{
  "n_layer": 18,
  "d_model": 512,
  "n_head": 8,
  "n_kv_head": 1,
  "head_dim": 64,
  "d_mlp": 2048,
  "vocab_size": 32000,
  "activation": "gelu",
  "norm": "rmsnorm",
  "norm_place": "pre",
  "norm_eps": 1e-05,
  "positions": "rope",
  "rope_base": 1440.0,
  "rope_fraction": 0.25,
  "qk_norm": false,
  "attn_scale": 0.125,
  "bias": "none",
  "tie_embeddings": true,
  "parallel_block": true,
  "init": "uniform",
  "init_std_qkv": 0.0201,
  "init_std_o": 0.0,
  "init_std_up": 0.0201,
  "init_std_down": 0.0,
  "optimizer": "adamw",
  "lr": 0.00109,
  "beta1": 0.9,
  "beta2": 0.99,
  "weight_decay": 0.1,
  "lr_head": 0.00664,
  "warmup_steps": 531,
  "schedule": "wsd",
  "decay_fraction": 0.376,
  "decay_shape": "linear",
  "final_lr_fraction": 0.05,
  "batch_tokens": 131072,
  "seq_len": 768,
  "doc_mask": true,
  "train_tokens": 733300000,
  "steps": 5595,
  "dataset": "wikipedia_en"
}
MLP neurons of a small language model. Each row is named by its layer, matrix (down: output weights) and neuron, and shows model dimensions 170-265. Each number is 500 + 50 x the weight over its row's rms, rounded and kept within 0 to 999. Numbers have three digits each.
A block is one neuron, or neurons of one layer that tend to fire together. Before each block is what it responds to, as a language model described it from the Wikipedia text at the highest values.

Responds to: Word that introduces reported content after verbs like noted, stated, argued, found, realized ("noted that", "said:"), plus a few verb endings like termed and boasted.
L2.down422:511512583526476438506537545455460483483464584472474489546424503509569470472542455521567572590440492508440444434519569528472494571476574541458435451504545447380430512489600457458587462444443481523521483418541536568465497420515524515465561428500541465501527593545473504555472484466562539454

Responds to: Function words that link a second item to a first, mainly than after comparatives (more than, slower than), plus along with, as well as, or, and, limited to.
L4.down104:487524502558507544427424472517600476509498547548500582534572566320368521498494463576503439558519451586485463634525490449569438518548544521509435521560589564525528476446502528448452491458479504551520531533523545448588453452516546492531481550449450542459479435519530514458556447519564405591
L4.down267:491456490484436482460567469478514542509534464539540635527444561536526471520441429513516458500454454479495566486569448560480422512541498448537548578464463531526479407495455555508481530480441531529586556505481467537467502438521435508472577647529519383448587560571581504521477493507599515469
L4.down678:470516508480459519589526590409535549605523465493441538414451561527466485505495492501456543473500439516510509543482388392497474564501422502566452441530597564513500518533584520540530493475506426480562524542485444440546507402534478538372526603493516479409525567473517440445497559505529627479
L4.down688:434521469481496595423521503520506431506523576475450593475507520472484522511464515542456460527549472461547538449517633545636471488473486489497447514509521483493442488460497487483483588434472473603488513542570497492453495508498498401472584558540501491613566498471567499468527571579555421541
L4.down842:542460574615557596484443414440528453502443522496421583507479537439546582531575544499393494570513587474582495525528530512483450507475455510540479472485472481492509550514410544517518564504488503503411474469491417489576491494406466558560363472518505524401506477579520545457424495518496459475
L4.down870:479534489531542465487541517510571504518446592520438500473533411503501518517532494443441441442429487417594509532513528436526490541485421510413524420454446484502444485548544534514577425442411490524542475481574502429550439424578475504464493525522511447597476487567537571440549425457458436495
L4.down1284:461425566483532456527480490513566481462524482505457509537543449469505535502557459428405542559465509401518453474430548460520542517637426522515481500534592459502444553432506504534467438478509466479519449450552524610401520522553452525517561599620535482514478451576576494558491476556448423541
L4.down2002:466577519574493473517534469403590514581576544503488504388468661481481580529510592613545506542491462513600453489457557509505463509537459510510445405448454523535514480524599537554523490389428570515534451559573453469542500449444503536571548564534509563452492498519568479475553558525494494421

Responds to: Plural nouns or plural suffix -s right after a number or quantifier such as two, three, several, e.g. two sons, three tries, boiler-s.
L8.down82:499530548572498443455492544475541616493550448451447514585599470586470577610451576528491471609384503509459475495511492456502456480510545572495430474455527507529539435500500420496505471581520527490520462488614534608467528445416474455448521469490526529451501555551538456449485532517485425618
L8.down289:503507530504540530554503534469496490485608530581475447551555725521558497518455411493532514446551504524500423455421493441371463522499562533412507529526480591567512493444353490482623494434544422462563411450490445369486516467526486461538572434450441513553482491526468480518497504525556478526
L8.down325:472590481440536539490519417485510446518511535469457482611544491549500541446401474483529518464481520571563504593500476505588557526439535487451411508564461544623582428480568549391551452526574474447531454418584496599490471581453629475450586462562580479475506495506531577483507539461562472455
L8.down1017:427538472539404525456494448500518505541627553521511514399504527541466466456454513519418372479477502507522502386505545503564465434472505522456454472383453532559493560527436455542523499506374553579529423406478441505519540457595548484442547540411528505489463488515449522496481541513530491635
L8.down1358:496526419513437524481507474432514498475524578467407525568497504568470546501466503526460476532554526475489463578493518581448527532454474486543498538571434530533626448500433517391538468482578505566384505519606438438489509508438485531412444469504472492428530541559609525543493524557485427502
L8.down1474:529567463445481479537430496504507442531408480483449451560482493454523583452526606494555487539450520557516538440479442532518455496402500522524520472476442567559490488406411648381534473482492458518467594459609545417558501436539455487460505438580514579522530601535514567509510480450552573539
L8.down1910:576476497392408471473507566544455421544376491408457503569568520531528545615486453499433502528474511563444443489560486611455555431528534457430453523481473537465534529560481436485575499578637547461442438539556484556560479550532551473572472528457551502451494552476465500529438581478532445500
L8.down1972:563523608525582481464455476484497424531398484527521470522518522503426498440471462478491510559567512503557502511583555485440494510507431583497481512511578485474523517505461428481514507484454384467467470488542565561418503541516564391555588443451495567446542543564460580584549559463414540538

Responds to: Closing equals signs (==, ===) ending Wikipedia section headings like ==Distribution==, ==College career==, ===Television series===; rarely commas or verbs in prose.
L8.down36:534510562522549521494495598515440415530577522534541491531494358598527480515422524511501494564452493507546545461583568516467453457565581442569512513407571570583480481447557484520498499466490448516598570520601468508502560480513511590484552548498563488413562485521537483599540522534499498542
L8.down515:462495542477570506399427532426530448506488467458464502537509594498621490449514411534556517507497476542564488495522519494562497509531500457372482591473440426449554447431439511514525391479533530529484488679581594481539485502598567473449579431409526584540561500563550528472474501506493445479
L8.down659:501582538462534561504537505486424525563507571526575527480434348458493503503506503514434407467541446498478445505514462450439419536508598393483541511447482506536470526466494621568541551515526468444551528490542518437563392527467538489401508467485470540514529612450512478526451554491572537544
L8.down719:472446445504527506573490515498572576491428438543494507414469438469406484436572460517439546589446537490444610554495469505543556432514446504448428401527536482503502543513564448551404509462479476546496522521475599505495525462527409577477529507479580448494510471458452490470538472475484538510
L8.down1333:467437444499492535513506509520499423476459492524598490515486503492533491449477458479503445460562492430428496474461561417515583530482560495547537531412556512473529483433521566577518513427572457490527536500527489466555476393454470422450555513435439572506416472494536510544480544585480443522
L8.down1353:536589427478527487521501538480404442492470532501458509489521396539486496486459511460415503476485513461505458477466525519514503387435591459507416598511466544530489514530457479469472518520450501503484437500512534435413528521490533529517580527504572566504450532601571505588441485533546558493
L8.down1712:408486545536473521424638502546536520494525504588476591516508687527448471490534414557482569447426493490527589488584427540540458513516440447540553494536435587420554551528590579568435471511434563564510542541534420481549479473437452505550589549511579530488571500548604535428451557449446456517
L8.down1915:456547565568486459426494561543429421505486456505561434501519585593455499570497576485451518549495538491536472530496585608484494527558403535488453474552468435460505488468527474480548541494480530481519532505553456480497478566434567626564503468414466537448426550480454484513498539530461459504

Responds to: Inflectional suffix tokens, mostly plural -s, attached to a noun split off as its own token, as in diplomat|s, government|s, vertebra|e, cell|ist.
L4.down60:478545475527422495601506446550497442472528512601597468434450533503484491512426447484554494469496476406386454524545462442443565588429513501563438560486542458487487565466479491588655485488542441535638483502476478480498524480546482425515481506469463566413435509576447432498403541492483474550
L4.down63:470499520497540417504469438496458520428517472484534453457504582427510487510550476531588431458511432490557507452483510479470579492452607543488406517480499470496442530401435460575492520474561413388570449480494465530497631467539472462549444510528549485614563505539458536553505576533518491412
L4.down593:500453527609478496492612556536496481489576557440529448490458552516441540646447512542436461403496418516469457510454464450485503479537517520509427524461570486536510525594380510481492508475545425501546550575445465498502535573532491514490512503536527489503523561507429476467424474517485512489
L4.down968:427538508511518540556602471484390511483469500545470476494461753485510461519486522589530511487441430518404512540513481555487488487510451625546515544563430520517537446538534481495535502505485551488542478520486543500622518506498486477408554406501508499434527567400464517472411561445544495548
L4.down1342:472495509441464464554480531529497593485569507521519471488568507470428492398497478541540495457543525480522394615421488499446563562531437491527396632571523454527575449578530554496574480513474584469508505513442536504498537418577472513503625457535496492485577555481533578483545486502525487452
L4.down1383:459520520566460506521468416469504579465513605536520583469522721522517474580460541511552537543515416431603529520497477444484555537517547489545524590566461525511534552559441570541591533522485517595544513483411536415514549529464417529472485561556599488510412577496444451493464437501477505515
L4.down1631:428554493485498462415481509459484429420542506515453458478473600497449487524471487481536493489465503507499509475504475467595542451523551466454440551451533467468431460570501481457480470529525554505557588498436568486529550452553516439506541393501476563494508553515506600431463499519485545525
L4.down1764:509441469520444504516518541440453383469522516521538495402510457371494409541467504428495535561546480487408475488510510489512562542551469424496522521492474568492607553523443509427407403524533448542507424585484531487608497468575576490482579500507541491523563493562449492541483498529459395532

Responds to: Mostly the == marks around top-level Wikipedia headings like Cast, Filmography, Early life; also nouns of duty or role (responsibility, status, job).
L2.down88:435473541450486530491581537465453460560469578481452457442641616544409550524428485450554562508499434427481630443443527476507505413405442528528596382479581503601492535493466518435460470501582461500571583556484540423502483507522550521575441486455492567628461574590506622482503559474439536375

Responds to: Parentheses, dashes, colons or commas right after a complete noun phrase, opening an explanation or list (acts (out of six), engines - the); also years after "in"/"from".
L8.down48:528533551553507490509534463403515456526564505539504460593533453369497463490494497516481493499441532508489435488503463537537486546499508446562544422568495575494465433443498580425533573549456498559542581418594506500510523409512479463508538526591555524444508474446480508563492574369557495479
L8.down225:457497541527550514453525465483371504567510555518520439469530433520553493566477544553527493518519449582527489490527486455435433539581527465580454521496536601452508488466459551529575562532485346395491583449490448499542507503468452476510516509440465448535415607478507495519521444618473473491
L8.down270:545460479430512509452423492467491551519521465596570437541509583470507487473521475403516513484612489550567446474450539464527496511495576448542433456536430520516437463510489514497538521526546459411644643504516504405463462493507543518511458587471531411447518571460564476463515503533530431465
L8.down341:503561490530554575504465517487390519421481516538493410540464474546554560413520481534530517474516556470546558400455532416496501527546444471483468498544329500504538447513511587524599477476457500458505565510457452471459481426512522500498574489466547506498505523560538528482494444454505480568
L8.down1372:427535502557563486369435491429581537483470482599517414583511456431554508582487479509515507497484472377622466469500628502453497569380444499499445472504429601477507451491561479443541431470530506488516538501481510534444467525510453505495460473391512402436497454526518530539500532497445513585
L8.down1482:527556485579450451413541563482365546532544491546594478606590684461461517499479509524585461535668474524500467493450545492472540542472579499637481569546457595405541531372421537423662472516536501480513563551415512460571517540443500481431497472428450549479517536534537522512560571489580536498
L8.down1853:419421441562414482422550503490568516556487544567602552521446492483490569388460423499421518455433523578499398482489455528585461506534500461488475516336439506494526497394517553384529529534505453563506434550463531482485541512454494494453457488571461504418388491402521395547478508576517486545
L8.down2011:441558506500503572485519398547511473502502447473512515482477512521531481439563398505622547556447490582487479601469513472461493638581494549580454557568523589504500474452485561495522481478497492335455574453512420355451470569530512507443496484523435521469490460515506434501607589575480482606

Responds to: Mostly the ==, ===, or ==== signs that open or close Wikipedia section headings, such as ===Early career===; more weakly, activity verbs and nouns after "to" or "took" (take part, go, skiing).
L2.down771:533505531556511465508573509518426599508518535562495504454538601502501513482477494490531450541545459511586648393523584501420590420553456427513488528407485507484564564502470601450502468450475583530481462473438429464499442621474564581541484541414522558474525474602506614514572488470491462485

Responds to: Opening parentheses, alone or merged with following digits, after a name or term in lists, tables and stats, e.g. (pen.), (CUB), (19.
L2.down525:532493512452427457321476442534267449542444421505565480552508551431543564553499490521476602507571487485463512491527551463578562530538545574498503517507458463453481536448455532457522508480455452367517425525563452548496458457435484453562575530199467456503497507521511486505503470507521424493

Responds to: Words inside stock phrases naming a quantity just before its figure, e.g. Registered electors, average household size, pressure hull length, maximum capacity, travel time.
L8.down115:473488449559461576464484501519440483414531524447544483567465468446520481454540519499432590528490533577545477499442369457569452462380377519520482536498531458428513511448408519528516452502503523529453381495450444454466548458489630511515479466454437560483463467509566472547548522571578516497
L8.down315:492482494597565478438419583456483468563387416443459524465490349473537413427476531592450509510536515557382505474565530541519498456463472479470571480522585488462495509431463448554444522529518484497439574542485505549517531549430480572437457425501487514595523401357527537545499551525516557548
L8.down645:480448428574556494478477579543565481477487404476466482555548438533547415440514517485500468541469528532529493558373440462525500494437444357519536531419489524491455461484467528441437534559515483529563536536537526487514428485522557501529482536446512466542514513525428538563468465496490479438
L8.down792:507488444495450429462478456517530432617476470528459678505569514493426620489501568535530581490470461483450525490513449545547509461477383520396503526539470427638496520475436483574514444418445548500445505482472519485453540550521546483495563484462579516517428487538504449623525565516485530568
L8.down1486:469426432417531547505474512507450537532482549509561565443439396508466490562483610477538507527476458374531525444555526524417467480443529443449612452528464471423450479559503491461500487526606472456545553504453494491553499527414560535355542482493478448431493453443581512475510513577481401497
L8.down1555:437522537472447481495485557495505478489562528458497492480496429465427494491620543487477520368443409525500579542482508470485456478492436497523509545565580532439475566474519549481497432516397535448444445462598462434434571408512467494494579487458487561495473484521546540523598417619542563475
L8.down1567:528464576535464514494452503446499519479420448499518483463577447554515555522526500461487505467449484442419468524499522455484467436422533446396531528542576461431538550465487474395595528558498510482527530489443526486542489557509433467526518557573523495543523426449512491448560451482446497580
L8.down1603:584453474499497524511443450482609551486536500460504426462491486419556541514539403579490397562522538486497388439435483567468529542445532504547532453551563531498395511420501412409561415544537525438505487455468433491544560451462459516511448347458535475442435500490527436503498547551515508551

Responds to: Mainly the closing === of level-3 Wikipedia subsection headings (=== Muntenia ===, ===Paris===); more weakly, closing parentheses after abbreviations or dates, as in (AITC), and qualifiers such as not or only.
L8.down137:486538477460596460515461511468435585499513483543484487520472337527524509427434456511532395492479486423485391470479465470463427521506591501529450646549435518566503396515471525533519451501547427492574507563502433406559596488464421504488485491414572475437473520412501496534467509551598448578
L8.down300:497502500393589476457446533526513595428446490528336489475408557454522474487552470496514519530511447545576454467546403452407416600529463502523514612434414483440508476542500468473512504510505558451551473529560506545501589478449385468494525554460474520598443549469449470404485497561578595561
L8.down666:542581467472562490545513574474500483427521508536527554490468384487558441500475433476549523555438488461456477453485458449452505438466478447468557508435553452493470434512495534505515468464489430510587533519550499434512476550481565422483518402464458525522491579363491502554502485502494411519
L8.down1013:615464530513544554449490543551519454374548591421520514448419430444520536533350495629369524511537492533490455376421483567423488462510487527497533450506403478474593508551453504487464472501513483439529489506551425478448562556518451543503521470574457349484528510589504561525385488521572456532
L8.down1024:449546510513465554564418514530490530508465398481621489450477324420523530499467457512445560518501503556461477566511458490455517525516533462404559450516661400514556522497545478522451462573557477392526588514435472524518503528449448484509510522456568466524502527521530583542474543516487552538
L8.down1051:563535508438522481423520507575455458522626569482609563490474449385486532482488558431440510523519401489481416431508530549540509445430535443487484602493383416595501460497497498530446557511451545557566464515518516456538579574531516532522426427722472441510498529548467495481472569410497591486
L8.down1054:515454567467382489459492522409470525456418439535479513461514539513545450423539512389503509465440513444523505460501508493545530454494431473536526425496607492486462530502532572450487493554521548468446550516518553495573490507472430441345535453567455450455553461503370380471428541493461486539
L8.down1506:434434504599521499465445469584535641505455525514397586462428456543540542488500505501485492526475466545470503468548516501448543410489436521429375474481462469482466457514473463493464506478465425507481375484552523475640460391506444474551540483548509429558441524425529460553452583559501514411

Responds to: Capitalized proper nouns, mostly city names and some surnames or networks, often in tables or lists, e.g. Copenhagen, Detroit, CBS.
L2.down1882:508480434546564422514532450485465426448564409483517486459439810506476516530558488427528500550482493533455489606496520536507474472544467578366534505476575450468511549558475479492414545432498528444489476489548514506464561511518558455540529503511572547481522560553371529496508501526444495524

Responds to: Tokens that finish a number or year, mostly the "s" of decades (1970s, early 20s), also ordinal endings (2nd, 17th) and second years of ranges (1921–22).
L4.down139:517509558487586537445525410538480534527426478620472415559442449490558465423464453479519483505462559519497441434555440509457525485540438383569447462517533514610522521508484494498518399445498583504514620396535567467487545563413484492522522473430483430559449541442407510453519509472480505561
L4.down505:542515548429583517504549516446511385501461490506439545483464488500526511505409522545472531448524510521583491509483539377533486542547490516659411449470504520496541475473602489485498540486539520521423485500465478500595465587482562423510404438469527512381474524582584539529532528431491583496
L4.down909:599457541461361519494568577402484447402510470571583410466546508559471425546485484502485469521488432541455485475544506444606453574492503435492479537461480398495509522418513404347426471462492539586462491478488502512558465528500577432417518467452563527423498393490489536509434532484536670583
L4.down1154:468535539503570560482488469477424491463482515477559436529544464563495543440478424537449524555506541510509426527663450515471539538460469488462429393538456432542359495563514579478602504527535580515508525514485589590476492525456535458479460423457508408522468567555520540517444525484569520498
L4.down1217:484518491449498525470538504518505480509490540525603533470458616543536501527525539543493527465573395532519500575501518514581503525493486429543499484496501476539493497494420505484488532495475498501510477552428596545588488494485544456577461525438550528483506561521424433588475604511445552600
L4.down1377:525594472466406510500487539546480454510468617479518412469489725505584502509470450508498476492502549521450434473554503380442458603488514531456425432504401511462391448475585562454503521452493524389492462540500530509540533531521539516496437395523537518438504560501482476430452608535418570474
L4.down1463:471535422490539477487511563541441408439533458456493576528569450524469459608477493494539514482456478499534407477506432542479470520561481450433465560524555511480500534522410513432508453536571561555496465447554557613424519517605493431478498477404413566485528573581464438479618498514521525506
L4.down1594:575508520462457507535524565602536434523499517495513479495532566512542526493528483520489531500504488588561472491458436496529472488546477633480485582529494534500455497462492529513455558508484378528481480449532451501575522451525533508530434491548449449434536595479500471574591666533526649545

Responds to: Final word-piece closing a multi-token personal surname, often Slavic or Romanian, in tables and lists, e.g. Denis-ov, Nicul-escu, Whist-ler.
L4.down250:539535435409529524467488504409507608433398541501585481509512650494501443515479469448581494605512500516542437455526492513509509504477570578552517517494475495463476463548454508563358441515533478558488520512508507501457512452504528522445571542527411501568539541541453487509530433496477448644
L4.down527:562472544542507486516501508495513442522570492543433537453533710484439495468526444521488575454505457528459518440462440442558521504476423495370533589456470471509475532490429609450470573452488551480681476469525536461530450463465588506486476380442471544505571454411556473460507507496533482517
L4.down810:498616432602459476507508567525423523549368521569570473485479444473548457465458504514484590461543437478506425533525482399496438500518436514444507375541435476575481567528524450406507512489552521470506509407536590467537496432529601516428489430463447408456573496622487594522506458521458469582
L4.down900:603594442447400477451522474593480520502572519539535562428504607480437413490535484563467541531537447467525508485461470597480465447547462541353511368445515504502434558589489490540485584438475520440546491472521556485535524493502552536480429430586480487553485491521445525474478376466536487437
L4.down1125:533508498524472506516490471403431532408523421419488452463453614489485490569616501482507464568376468490482458467468411507475569502572488589435546533418485425452446470503479453481419520527477449472572488472510496394431490533388630532475517449556444475534548449553479464424479539492490509561
L4.down1148:496491536485472470539461484457501476433419544534549490444473575543535431461564487579492486508428450519485468549500391467459500577585557545485474586487485501551502445626446485521467516484500494454440494425572599486566450424547540479494447384538492504449501494505481492510429535469535468556
L4.down1498:482469467409456495509571523460514444522447494461449524396499751554498486504541462421566498498466464575458473424572423521510477540526522429499491483503513533443455440503484630448473497430456527467500525538416541491564472464560496418484460531453490539558513461567411535510492452457485578544
L4.down1981:475504556511540613465512587465457532534540373452459511490480612580380461470559433565598470520490440522448516427421514642471427522503505493499461529455573481457504478473513517433498499530571511503428540490474480486454495459464603554574554510441362473530438479455500480572518557525478511472

Responds to: Pieces inside or right after a person's surname, in lists, tables, scorer lines and credits, e.g. McGover-n, Ship-ley, Kar-sten, Luis García 56'.
L8.down278:365510437504574547528613554521527511509442541521511519510502501512498521517510476466603526505560552544433585550400515411508498447456564548517505541447398448419488550531502471549476492462478495500500576529481508510499555511515421479536531623405573563453492478429503529406484446386504519407
L8.down392:553513570478442505549477598553484526464430452511523448475483309458509425499526582558457599544446524470423518504560538547636528436505519384517516472448507430565486568525507514571433453456536534494498604547361527574569474514487497538524475430474482572456509506594521464477513482515460484529
L8.down452:503509562535443481619506586534510516437539556578519512500501463494537582489501522494470340492483522456638482449442544359554574547545464522557369522529485472561571571494490502448462529493460498531501508484470451475555503460484484579550483455566483483516508445451592469395516492496485510387
L8.down513:545529508566397447486495440553461510419532521449559515491473424528489500570500547583410478533540451508441494508465546515534584531447430547424500492643513576418498455493498567488436484550521509564468432501509531530510533513476467503443420496464488628461435410466521537407511487442555492412
L8.down1105:457529549393507531424516504638466484470630470494558440363427431484440500502517466574563482495614484581433505540467490539545594451450475480482565543489473513392542470435389534587512491460490429571476465523519524495498533484445557424508579537465476569466482458501548490460490601544492524488
L8.down1393:604505453482488504477509462488474493510580478512538515477481644499487487507521492497550467456491432514451430459523555597534489499533536531565518462504524487483401591450525481450536498452461513466543490437596555456491468495471591419434423528560438457451373527558487443481521547613495509477
L8.down1518:489511488531493549547507520521556513425440510492463575577469527532576445484559490456484429557596533518486488512456462546596551549477515478466470485565489381431445490504570560565442482531491471502404595592555524531452476477432472441471539459519540497517462453425466438536471550424499500550
L8.down1528:514608540467512539443601531538494472521422585474547431508488474483554503470509496499530496434541431538519517486580493504532587439445538493518547449557505518501538515464397453385509504465492575408530476388388630531480443592413533501446507491489481456471471453476529462446602552518613522546

Responds to: The pipe right after the first cell of a Wikipedia table's header row, as in Club |, Event |, Party |; occasionally scattered prose words.
L8.down830:473504555455469540514418526507522503548500658450463543522508473469570542364561431471481521519471447506583508481514484603384482540525534541484449631490508589459506441587532395553495547475463402577484465527470497559520521443443511484421520447555488595526505537542547579520541454563490375459
L8.down1048:466470508575514466429521583400468578404551502637402583522511460610634499416520495592510536490438511463494513460497527472537604506491549528477454543482444603527434542527513508469542465530496599555501565511559443564410475462446501576484444477439533507460603470500521423403499478415585597448
L8.down1216:529453501486566412529423522508473571472455480460468450487533376488508450489514579535438492511518548513439454444474441523467502399451508491457483449574496521558496490478411496449538493468475488546493583538507413510488458440564455525514507490504646492513432475482528486505524457520471553590
L8.down1298:554479548505597448477436482429532477525468567501527433488442472623485559568530524524541536481466476474554484574526499487481489537531446409602548490511529571454519490522476560455559445404498547486506493583455525500439469455486560431526519412511549600418533558538490508621497479449434470544
L8.down1502:525502479490595521493408571477477478596461488490520447561482375450513503388491455467427528405391505482517540531566532622595531439524482588514518447537456538429538521512477446501531569566471516531393545505426482591450467533504554508400542447403526498461448527506481492450517437519481428552
L8.down1614:567507526484487468447514481511467508553583584539545470470493676421513469447464470551544530492493433448484683434549490558430531517537478499538487503448499516521514442544378423469510509553496474574423506559537554520480521440543498541503522442539436515575526495475587539600485445492595510449
L8.down1825:484524527498578452469415457519555481509464624493430560543490583473536539405478416528419529464487492551526541483482455518442448526482523565548507603552492563420571486441504466590638465471565532458562458509558519595565436456533564448458455492529497534510460512497536519565571535533441384497
L8.down1904:437510528352503535523579460468543413497442513543483549495455480447511534476537480435551548522537575447482495410509416623479570436483480578461480524466458520531619550484403515506477566458464494431426491455486479541601402415507488481479499381543415552561518508427521523519503495550532446503

Responds to: Equals-sign heading markers (==, ===, ====) in Wikipedia section titles, mostly the closing ones, as in == History ==; also occasional possessive apostrophes.
L4.down91:530577588490488471485517519390548569474560525490451516509520547483569494569456393581519409477508438479605565481451435459541435452512536439474531477433522490496538504542522534485518417501463521483496467522511500404393520579433444542521498502446469529511472501483498470514506471516521564492
L4.down116:515520525453479523501534549517389473428482552507634478437503556503544436534390541609589495475556493524473545559502359550532508398571539571524475533488485461443480551580446477404401476423540472548453490498331518466507502540385472475610419489443476538470430535503498565555416506531521521464
L4.down199:491434490507508490483546399549428480519554543480501557494495501519568529562491515542480403432492395475492552481494480532585528384519550569508374574466605516513528484433452560519465479548584543481536446504583549466625486517502634463463491475494545558441495507520488435564527519556464455507
L4.down217:515547593492513591398564529544495486401508514522505485478460601544492558486545494581429534467459451528432545415554537573575438453536511453523434447469469546442487542491493560504599474427460542508618503514534501639628469515514475539569464489499449456499503473463623434506475503492496484484
L4.down362:474439476549444510420557396461515473535470481403457586506464420543441464596417544401566445553443550462566511502553514554445464481534426506531519516481490533556454414565424543540513450538479504540510460503542482510532551493451592491462606533482476474445519569532550514422581498558480484503
L4.down1152:445507469545544482476604535452392496482612544541497354510586454510587505434408412567549455475469558521497585371503586530623538473633556527491470579532481519429476478373505483524443534482534507611610429514454603468535512453518525447475559560448431524444505514561510515566490514653454493564
L4.down1398:429477565535511457528505574584507420452597554534497470619564598516488513504448502480494534488565535438545464531541502443503509421424444489545503516460534503482471491509430531458466456464559498525479519595461369446533512520498456477416528538491443495553607471621502525475524580472473407453
L4.down1474:411488432451486474458516544529431506513489475535489488560568562538582652531453499447531555477529492457483581564493479543418429484531586436518515585560546519504504527492433564486434445450430534472526495482557521459386377484390538507548594491418470479494546555552530542494484521493495501410

Responds to: Mainly "of" completing set phrases such as "under the age of 18", "out of 100", "14% of the population"; weaker on "-ed" in reentered and overstayed.
L2.down1013:490439514455547414522456528552492558538520462574467580437549370482504545519506450547442512427478475427388488558528494505469467380527513435401549526502508460504531405515515500533457539542508454439476504558522447495490487475479499599480464618522458502569535555528521529470495518528475436426

Responds to: Short tokens right after a number, such as the minute apostrophe in football scorelines (43'), plural s in 1920s or early 20s, and "or" in census age phrases ("65 or older").
L4.down621:380484506648464420556527407541460428552453616503595533500506420441524399586524401574479515499597483508500552480482517483552548589520484587326466529520507498473502503465422411500494534544401480415502415446502538450560457431569549510524522527528468542559539405427491578542454486507588555548
L4.down633:575481531476512474526507547588465473607537484439475505525586430546426579492544517514494437569475483517502500505525580421534513561506491474464466519440558628630385508546456453512521502458460494522436462593506491557508443489557544493474495550486522529489522522500481565484508415501554482479
L4.down1048:474459535445549557527573625440480565575498536469519563506507333500530483525456616573435445538487509499503436411489561521575449445479485502473548483525464490588467439418455443559496594590497524505457466531490558515490565528567553611531492569526487488560532535506441485442524568571469476531
L4.down1149:484438463527452533567463519570486548487408557467477490431484440536580513495452493536434471471471483508508542524573505535477493449531555472459474538439494419528471522522535508514531513545536442413507526513437581512493506597501530471550480563516492521512443549472510508513486522510501593501
L4.down1244:456511498543576569555510378527470531517507517480398502470390266527536539460446507485573478462561526528534458435463523526484451567488516574503538522556456426559487507509520508531454479573515484492415549496458460466558571521461541559454470449482537547504571522481477488402445616541502557509
L4.down1552:628489592548508462561426541532430547587482507520536523560600375471555516531561607492471508507464467521487478502514484533552468552507452482456597572487568452472536422521524410510520460580536542477541442448455614603569531517465511465511580470494462506571571525430446459428478506544571510513
L4.down1732:513484483522474488568476492455457482569450446447607481479506484448447495510527565530377572532414516512573472519473515432399532558554501546438512326430487512447444460502490397429454533501425473443467516558543588515483469483476651540452514471553515539487500591595509546529404510540398504442
L4.down1932:531447509565457563487466584393552473556441435535475499452447431567476521557464439500384489509455527560495489485443497523482473542545547541522522590493443586527463438474526500478550549449393503421443419491570488496534489589461544494455571555486521498487570556437492665526476581516448577529